python train.py --num_hidden_layers=11 --hidden_size=160 --num_attention_heads=4 --num_key_value_heads=4 --head_dim=32 --intermediate_size=448 --vocab_size=3412 --hidden_act="swiglu" --norm="rmsnorm" --norm_place="pre" --norm_eps=1e-05 --positions="rope" --rope_theta=10000.0 --rope_fraction=1.0 --qk_norm=false --attn_scale=0.177 --bias="none" --tie_word_embeddings=false --parallel_block=false --init="uniform" --init_std_qkv=0.0245 --init_std_o=0.00583 --init_std_up=0.0245 --init_std_down=0.00312 --optimizer="muon_variant" --learning_rate=0.00837 --lr_mult_o=3.0 --beta1=0.9 --lr_head=0.0061 --max_grad_norm=2.0 --warmup_steps=200 --schedule="wsd" --decay_fraction=0.578 --decay_shape="pow" --final_lr_fraction=0.0 --batch_tokens=32768 --max_seq_len=256 --doc_mask=true --train_tokens=182200000 --max_steps=5561 --dataset="wikipedia_en"
MLP neurons of a small language model. Each row is named by its layer, matrix (gate and up: input weights; down: output weights) and neuron, and shows model dimensions 16-79. Each number is 200 + 40 x the weight over its row's rms, rounded and kept within 0 to 999. A neuron's up and down rows have the sign that makes its largest values positive.
A block is one neuron, or neurons of one layer that tend to fire together. After each block is what it responds to, as a language model described it from the Wikipedia text at the highest values.

L7.gate4,160,191,181,224,258,199,193,228,227,177,228,144,172,193,217,210,161,176,142,283,227,254,184,203,168,188,214,287,140,214,248,227,182,219,279,214,201,226,207,211,159,214,207,212,156,207,161,228,207,202,214,184,259,237,238,199,310,258,219,222,209,215,305,186
L7.up4,266,235,236,201,177,136,211,242,222,226,154,132,224,247,229,245,130,212,207,166,245,218,150,178,153,164,197,193,150,258,275,188,189,195,234,226,210,147,193,174,254,205,242,167,173,224,221,184,168,260,202,246,189,239,146,151,258,205,242,228,145,196,204,109
L7.down4,189,183,153,235,146,175,175,169,199,198,180,207,144,138,253,217,148,210,272,249,207,159,145,242,186,209,147,135,135,242,191,183,124,211,184,132,238,165,175,207,138,132,267,256,181,227,209,137,119,199,190,161,248,178,200,187,204,189,185,199,158,230,190,227
L7.gate180,186,205,203,203,226,250,227,224,180,187,108,230,243,182,245,256,203,194,145,230,261,201,181,201,170,112,212,129,159,248,301,246,185,153,137,142,219,240,188,221,193,231,260,259,217,177,247,195,189,174,206,142,148,176,219,151,197,149,206,245,169,166,209,235
L7.up180,215,206,217,179,185,128,139,211,289,199,197,116,212,228,209,157,273,233,241,175,244,205,194,184,224,225,212,183,169,211,231,185,161,170,161,205,220,145,298,144,196,141,231,234,136,186,172,168,173,191,250,190,191,171,265,120,247,163,129,195,122,235,220,217
L7.down180,212,116,247,234,207,225,221,232,171,267,181,227,176,209,227,237,182,202,152,203,215,204,171,218,183,195,157,166,184,201,190,284,213,212,273,221,279,292,144,188,164,256,244,246,182,207,199,196,251,226,193,120,210,181,190,253,153,232,189,208,193,209,256,183
L7.gate245,268,158,197,199,199,223,244,222,209,135,170,203,168,103,216,184,189,160,232,194,229,195,209,144,236,223,178,182,172,192,205,213,223,193,215,206,147,201,171,174,201,233,123,130,157,119,149,165,193,233,204,198,134,243,167,214,259,236,220,239,260,184,207,250
L7.up245,169,184,219,297,140,209,238,139,124,145,205,193,269,239,174,227,146,222,220,161,191,142,300,197,251,284,218,166,134,226,152,231,274,222,158,205,233,227,217,209,158,203,199,224,151,171,202,184,242,129,232,238,197,196,247,126,235,233,225,246,167,187,156,202
L7.down245,267,183,183,176,177,209,184,236,212,112,168,191,207,213,227,230,148,258,224,269,208,169,227,213,209,242,144,218,174,269,208,217,203,237,206,223,202,255,213,193,214,231,216,160,199,217,209,237,35,251,241,260,193,284,78,183,203,302,214,163,205,196,257,214
L7.gate335,151,228,200,187,163,171,279,262,242,180,179,200,243,181,216,224,202,146,136,240,217,212,244,231,219,194,105,165,193,231,180,239,112,189,145,129,164,250,220,237,198,265,187,231,161,276,203,158,175,159,193,130,186,124,192,218,242,174,139,132,156,293,223,252
L7.up335,212,236,165,208,170,240,177,248,251,88,181,164,273,172,195,201,289,204,165,158,234,171,150,209,225,167,139,189,131,162,143,224,231,185,181,254,204,219,193,268,175,162,231,251,190,221,186,169,168,266,261,191,218,208,224,162,189,228,191,197,186,235,123,193
L7.down335,212,169,212,151,219,190,238,238,168,187,156,147,183,120,203,183,252,225,161,274,141,230,237,209,242,180,236,141,143,201,244,260,194,199,139,155,242,265,217,144,239,191,147,202,242,200,194,223,170,195,249,141,244,159,165,200,217,220,154,180,235,227,165,172
Description: Middle pieces of split names (Eliz-ab-eth, Christ-oph) and joiners like "and", commas, or "was/is" right after a name or "It".

L8.gate27,190,221,211,227,187,175,218,141,178,217,177,206,148,160,241,275,278,237,128,203,186,213,240,181,270,228,228,215,73,204,225,120,194,180,230,167,250,196,258,204,259,206,240,169,178,190,230,186,161,201,266,238,234,190,282,166,247,260,127,251,213,209,296,209
L8.up27,179,150,162,206,255,178,245,165,145,156,241,114,167,196,243,240,211,225,202,256,243,184,153,216,213,175,228,185,192,206,278,165,217,197,207,216,145,243,182,200,223,279,280,223,183,184,237,129,182,141,192,233,183,226,252,201,264,243,262,221,136,207,160,154
L8.down27,178,248,210,138,236,181,185,171,205,219,194,256,138,172,216,180,255,228,181,231,127,172,213,129,227,164,216,150,238,222,201,169,198,220,231,188,240,165,234,217,207,209,193,182,149,170,185,166,72,185,219,160,207,251,152,102,163,266,186,283,178,195,251,261
L8.gate42,196,221,279,294,264,158,214,198,176,174,157,194,141,170,163,193,275,203,206,252,140,203,215,202,162,114,170,157,200,175,248,272,208,177,228,119,99,202,255,230,184,222,157,197,132,173,147,179,159,185,206,230,228,194,248,108,262,234,154,242,200,169,239,154
L8.up42,165,268,197,223,194,151,196,212,141,166,229,172,191,235,280,232,222,201,130,234,165,204,241,245,140,161,238,184,187,247,270,213,154,181,151,206,142,160,162,244,223,168,214,262,141,185,163,326,207,135,126,208,278,192,256,118,231,234,206,191,309,150,259,252
L8.down42,249,201,221,162,282,254,164,208,167,164,210,198,187,158,178,199,281,306,152,209,253,156,210,225,218,177,251,190,175,238,186,178,192,190,153,181,168,236,160,205,273,158,160,200,224,232,172,245,191,231,140,184,253,245,234,238,137,226,194,237,186,260,309,232
L8.gate79,189,206,156,187,231,190,167,259,202,206,205,249,226,65,212,191,183,190,204,242,183,155,162,160,194,183,236,262,195,136,191,242,177,154,262,176,132,225,167,217,206,185,188,101,140,204,269,222,213,207,134,294,223,153,168,163,199,212,108,153,222,157,223,203
L8.up79,154,164,207,198,179,192,211,231,187,260,122,276,203,190,234,173,204,207,119,262,199,190,171,154,173,179,241,156,196,266,186,141,241,131,181,186,158,237,217,128,235,207,211,177,192,184,201,210,167,236,241,275,187,137,210,191,158,207,204,125,190,213,188,144
L8.down79,195,211,191,258,259,229,190,239,245,162,173,234,184,208,202,214,263,210,213,244,208,242,155,209,208,193,170,236,161,210,168,227,194,222,168,168,188,188,252,197,272,224,212,186,182,205,196,245,191,221,224,209,190,199,129,272,249,273,197,192,212,162,312,174
L8.gate446,197,201,245,174,166,132,170,268,172,170,207,179,232,262,221,150,190,180,231,174,157,160,211,224,181,190,254,136,199,240,271,199,213,183,203,171,133,210,145,183,221,247,249,230,96,201,258,145,124,197,200,269,151,221,168,170,150,175,149,193,243,226,193,147
L8.up446,204,170,215,240,164,170,127,222,241,149,188,183,232,223,233,137,180,158,229,225,196,144,196,228,257,225,184,212,177,197,265,272,231,228,183,160,191,180,234,204,180,272,176,115,191,155,232,237,207,203,217,200,148,208,268,232,196,158,206,213,255,203,177,227
L8.down446,261,250,170,164,104,163,206,265,185,229,232,176,262,236,211,191,196,201,138,210,183,208,217,228,160,221,231,158,193,161,273,166,244,207,176,202,181,230,185,207,107,98,148,201,202,222,215,237,182,222,208,247,179,141,216,203,140,165,256,104,277,222,130,163
Description: Commas and "and" between items in running lists of nouns or roles, such as "sculpture, photography, architecture" or "songwriter, producer"; sometimes hyphens and "such as".

L7.gate16,183,181,212,291,200,180,201,182,152,197,261,160,178,185,218,144,145,165,194,222,208,173,246,230,147,229,128,220,237,221,176,196,282,135,246,213,155,242,141,213,194,169,187,211,142,204,231,284,169,228,168,226,181,189,212,233,212,167,218,217,236,111,190,212
L7.up16,117,199,189,178,194,218,153,226,142,194,208,186,155,254,193,192,196,172,195,223,147,181,219,193,235,158,157,247,199,235,167,157,239,122,216,211,140,231,173,239,79,180,158,187,171,247,263,247,282,135,184,168,185,251,211,199,142,172,168,173,211,170,167,179
L7.down16,121,173,254,211,233,201,180,187,226,248,189,186,119,217,196,207,188,241,189,269,191,178,181,204,226,226,197,196,148,158,168,216,227,204,182,234,120,119,215,192,237,246,241,216,163,105,156,194,198,174,256,213,162,187,249,194,202,197,160,244,212,215,211,117
L7.gate131,129,203,226,147,275,83,250,203,211,165,218,226,179,198,227,237,259,222,210,214,176,174,189,150,160,166,219,180,152,154,232,191,269,200,175,144,242,211,180,234,145,182,206,164,277,226,191,211,232,161,122,155,179,245,196,222,207,247,255,127,163,198,240,211
L7.up131,201,206,238,190,229,192,237,173,91,164,139,253,200,151,186,199,178,182,258,210,189,207,239,179,211,184,203,203,225,235,286,226,127,126,229,190,206,214,218,209,194,156,162,191,134,232,238,157,207,193,214,150,156,231,161,242,169,224,147,216,242,175,212,222
L7.down131,184,213,197,230,249,240,132,174,234,196,214,196,137,180,189,157,201,195,230,172,190,196,174,205,226,204,213,211,252,264,187,199,229,205,215,186,210,95,129,190,209,225,268,264,199,221,218,251,137,168,199,227,179,123,246,239,252,271,193,153,203,167,248,203
L7.gate137,256,213,156,246,203,182,224,231,118,174,128,228,149,178,167,222,217,139,186,132,218,258,181,229,229,222,123,187,184,170,153,212,209,206,194,164,207,178,198,210,277,194,168,178,162,200,264,189,200,189,205,149,171,196,274,182,224,197,189,220,234,164,245,164
L7.up137,209,183,170,264,226,200,192,248,197,247,223,258,282,226,297,144,192,165,169,208,151,197,162,227,107,138,138,190,210,160,168,184,226,189,192,98,269,166,167,262,227,155,183,180,178,207,180,183,183,157,189,247,177,134,235,232,188,199,251,258,234,184,254,239
L7.down137,186,170,171,203,236,203,204,199,223,188,199,191,229,231,266,254,239,228,211,235,232,228,233,176,223,257,269,209,221,213,168,208,188,143,197,264,179,264,237,239,284,261,182,261,129,245,229,198,183,237,166,237,223,238,170,140,162,202,147,222,218,173,209,219
L7.gate151,130,164,192,220,202,259,208,246,229,270,191,158,200,235,185,251,200,159,215,258,270,205,232,192,183,233,184,192,203,192,265,230,114,257,170,172,195,137,194,167,213,204,124,170,204,208,225,237,164,185,209,233,195,205,261,146,302,158,209,271,215,199,308,190
L7.up151,197,202,167,292,285,196,176,146,252,235,198,147,252,248,258,144,214,283,168,176,188,240,156,162,170,251,137,190,192,210,203,248,196,211,189,194,231,193,194,204,221,270,238,212,190,160,226,168,108,245,256,215,218,283,268,198,121,159,210,251,224,262,221,136
L7.down151,291,166,113,196,191,127,190,248,191,179,202,176,179,221,233,179,248,269,223,219,179,170,180,236,259,168,208,172,212,196,190,252,245,167,206,131,236,186,171,232,217,242,182,195,142,202,211,168,108,327,243,165,245,180,215,177,166,231,134,174,208,203,201,247
Description: Commas, "and", colons and line breaks between items in lists and infobox fields, e.g. "athletic, creative, intellectual", "Website:", "Siskel and Ebert".

L5.gate118,302,190,260,197,172,190,242,206,70,193,169,190,152,197,227,165,190,171,211,220,262,209,151,221,154,228,214,199,164,300,273,277,173,217,330,172,210,181,224,168,244,156,227,224,229,180,228,243,214,201,172,167,159,232,221,182,291,207,243,184,263,196,160,191
L5.up118,301,210,165,217,256,219,225,136,185,210,231,265,220,268,179,276,228,301,261,234,205,257,115,190,174,197,131,202,136,309,207,162,206,193,204,232,220,221,203,167,202,178,197,231,208,164,265,174,183,190,265,181,232,217,208,116,222,198,236,193,250,197,119,265
L5.down118,206,244,167,177,206,196,233,165,204,234,169,190,199,136,201,229,202,225,233,270,188,98,194,171,144,183,188,224,134,106,172,257,261,274,204,159,265,244,164,209,165,240,229,189,199,231,242,214,153,182,201,125,189,276,233,239,329,305,211,223,128,206,181,206
Description: Finite verbs, mostly be-forms such as was, is, are, right after a clause's subject noun or pronoun, e.g. he was, they are.

L8.gate65,215,219,260,219,136,154,284,229,204,214,151,177,235,217,228,182,209,176,228,216,169,226,211,121,227,184,211,127,243,234,231,195,167,190,169,200,208,275,212,163,185,163,224,205,235,154,214,183,171,166,168,246,274,224,209,205,227,215,199,242,202,153,188,255
L8.up65,297,216,167,225,197,169,235,161,201,173,226,158,210,218,239,182,236,225,267,149,201,228,184,102,131,193,198,118,284,214,216,274,236,190,217,216,206,189,230,128,180,226,198,179,166,137,204,157,206,202,251,151,205,202,300,170,206,248,158,201,123,205,190,209
L8.down65,196,196,125,186,222,165,210,198,156,168,212,245,209,160,189,216,286,111,202,175,134,206,194,192,196,129,266,127,188,204,215,260,264,226,148,229,181,238,246,118,203,182,198,239,233,169,148,206,113,197,152,74,231,188,161,191,238,252,205,208,143,254,247,265
L8.gate261,200,174,279,182,168,178,219,210,248,138,144,231,178,196,226,220,191,234,150,271,181,160,199,209,242,240,142,241,165,250,188,209,142,151,244,166,203,267,226,161,184,180,219,144,151,213,137,127,224,209,237,275,295,156,217,222,212,205,159,206,170,223,211,270
L8.up261,202,209,218,160,91,223,216,202,245,201,127,185,190,177,228,247,180,224,126,162,207,139,95,140,168,192,199,180,173,271,209,271,257,259,184,224,216,156,183,176,179,162,141,102,202,204,221,183,163,229,246,215,314,223,192,247,218,224,208,231,312,187,180,231
L8.down261,186,221,205,182,247,175,228,261,249,215,207,210,207,184,183,259,143,343,210,216,260,178,216,176,229,204,212,160,187,139,146,235,214,177,178,215,137,144,187,227,122,191,198,133,179,190,238,238,114,235,165,232,177,213,147,221,175,243,158,239,167,275,174,185
L8.gate304,210,196,257,303,170,134,226,193,184,243,173,230,212,198,229,278,255,156,252,221,213,203,167,123,190,123,234,217,210,215,219,208,244,193,162,223,190,220,204,186,250,235,218,152,210,190,210,231,152,195,221,197,202,180,227,241,184,216,141,177,215,205,242,235
L8.up304,268,264,250,122,167,151,195,145,134,146,166,138,227,153,264,207,184,225,250,210,204,200,116,241,201,124,180,189,253,245,196,190,358,251,248,231,242,208,186,165,153,144,230,120,212,180,191,193,201,178,219,301,197,199,115,216,229,256,209,131,175,161,145,129
L8.down304,165,166,195,268,221,208,223,254,183,183,194,150,228,186,159,109,202,115,189,310,168,196,162,169,198,195,165,181,290,188,180,237,143,165,178,191,270,290,199,194,199,216,183,233,208,167,187,224,82,205,141,190,135,244,266,144,229,187,273,156,207,164,96,202
L8.gate382,194,218,189,166,197,206,274,212,274,218,197,211,183,192,213,166,133,176,189,191,212,193,221,232,278,118,245,211,132,259,135,223,159,259,246,256,154,221,146,194,147,255,226,215,193,221,204,252,294,192,207,214,205,186,252,194,238,206,221,210,226,188,146,211
L8.up382,133,217,196,238,238,226,236,132,225,154,211,134,170,197,254,277,205,175,219,244,276,199,184,185,236,142,180,155,152,174,206,221,265,140,211,169,188,300,226,177,190,212,205,245,271,173,208,206,282,224,272,198,262,214,219,173,222,222,272,161,223,218,217,196
L8.down382,235,224,201,149,279,244,191,150,159,189,232,184,154,314,221,266,232,218,222,179,164,217,235,266,183,109,235,178,208,183,217,206,217,166,212,138,186,245,185,205,128,169,239,297,196,161,166,162,256,195,207,226,194,186,141,174,210,121,205,217,239,190,198,275
Description: Forms of the verb be (is, was, been, were) as main or auxiliary verb after a subject, often "it is" before passive or hedged claims, e.g. "it is believed", "was expelled".

L5.gate257,229,262,303,153,178,166,234,209,231,254,169,125,226,193,166,169,203,247,200,196,197,183,188,173,207,169,215,245,251,152,201,212,150,211,277,162,184,256,232,194,257,265,167,106,178,207,186,213,179,231,198,165,152,168,232,214,233,164,203,159,286,181,199,242
L5.up257,155,222,213,242,197,158,202,157,197,181,207,234,243,260,219,183,194,194,218,203,247,129,145,192,195,117,219,152,215,192,143,176,170,192,267,161,284,159,181,204,219,212,186,189,218,188,216,194,115,170,251,208,227,172,169,156,158,197,182,211,271,219,278,231
L5.down257,152,232,230,144,227,179,196,172,218,126,217,158,215,172,304,198,233,206,193,196,192,132,224,210,234,237,134,214,153,179,51,184,166,131,211,230,171,204,162,106,214,159,194,217,188,213,244,218,140,204,147,246,203,254,181,220,185,191,206,177,177,220,176,231
Description: Markup tokens that open a new section, table, list or row in Wikipedia text, such as ==, | and - after line breaks, and header words like Career.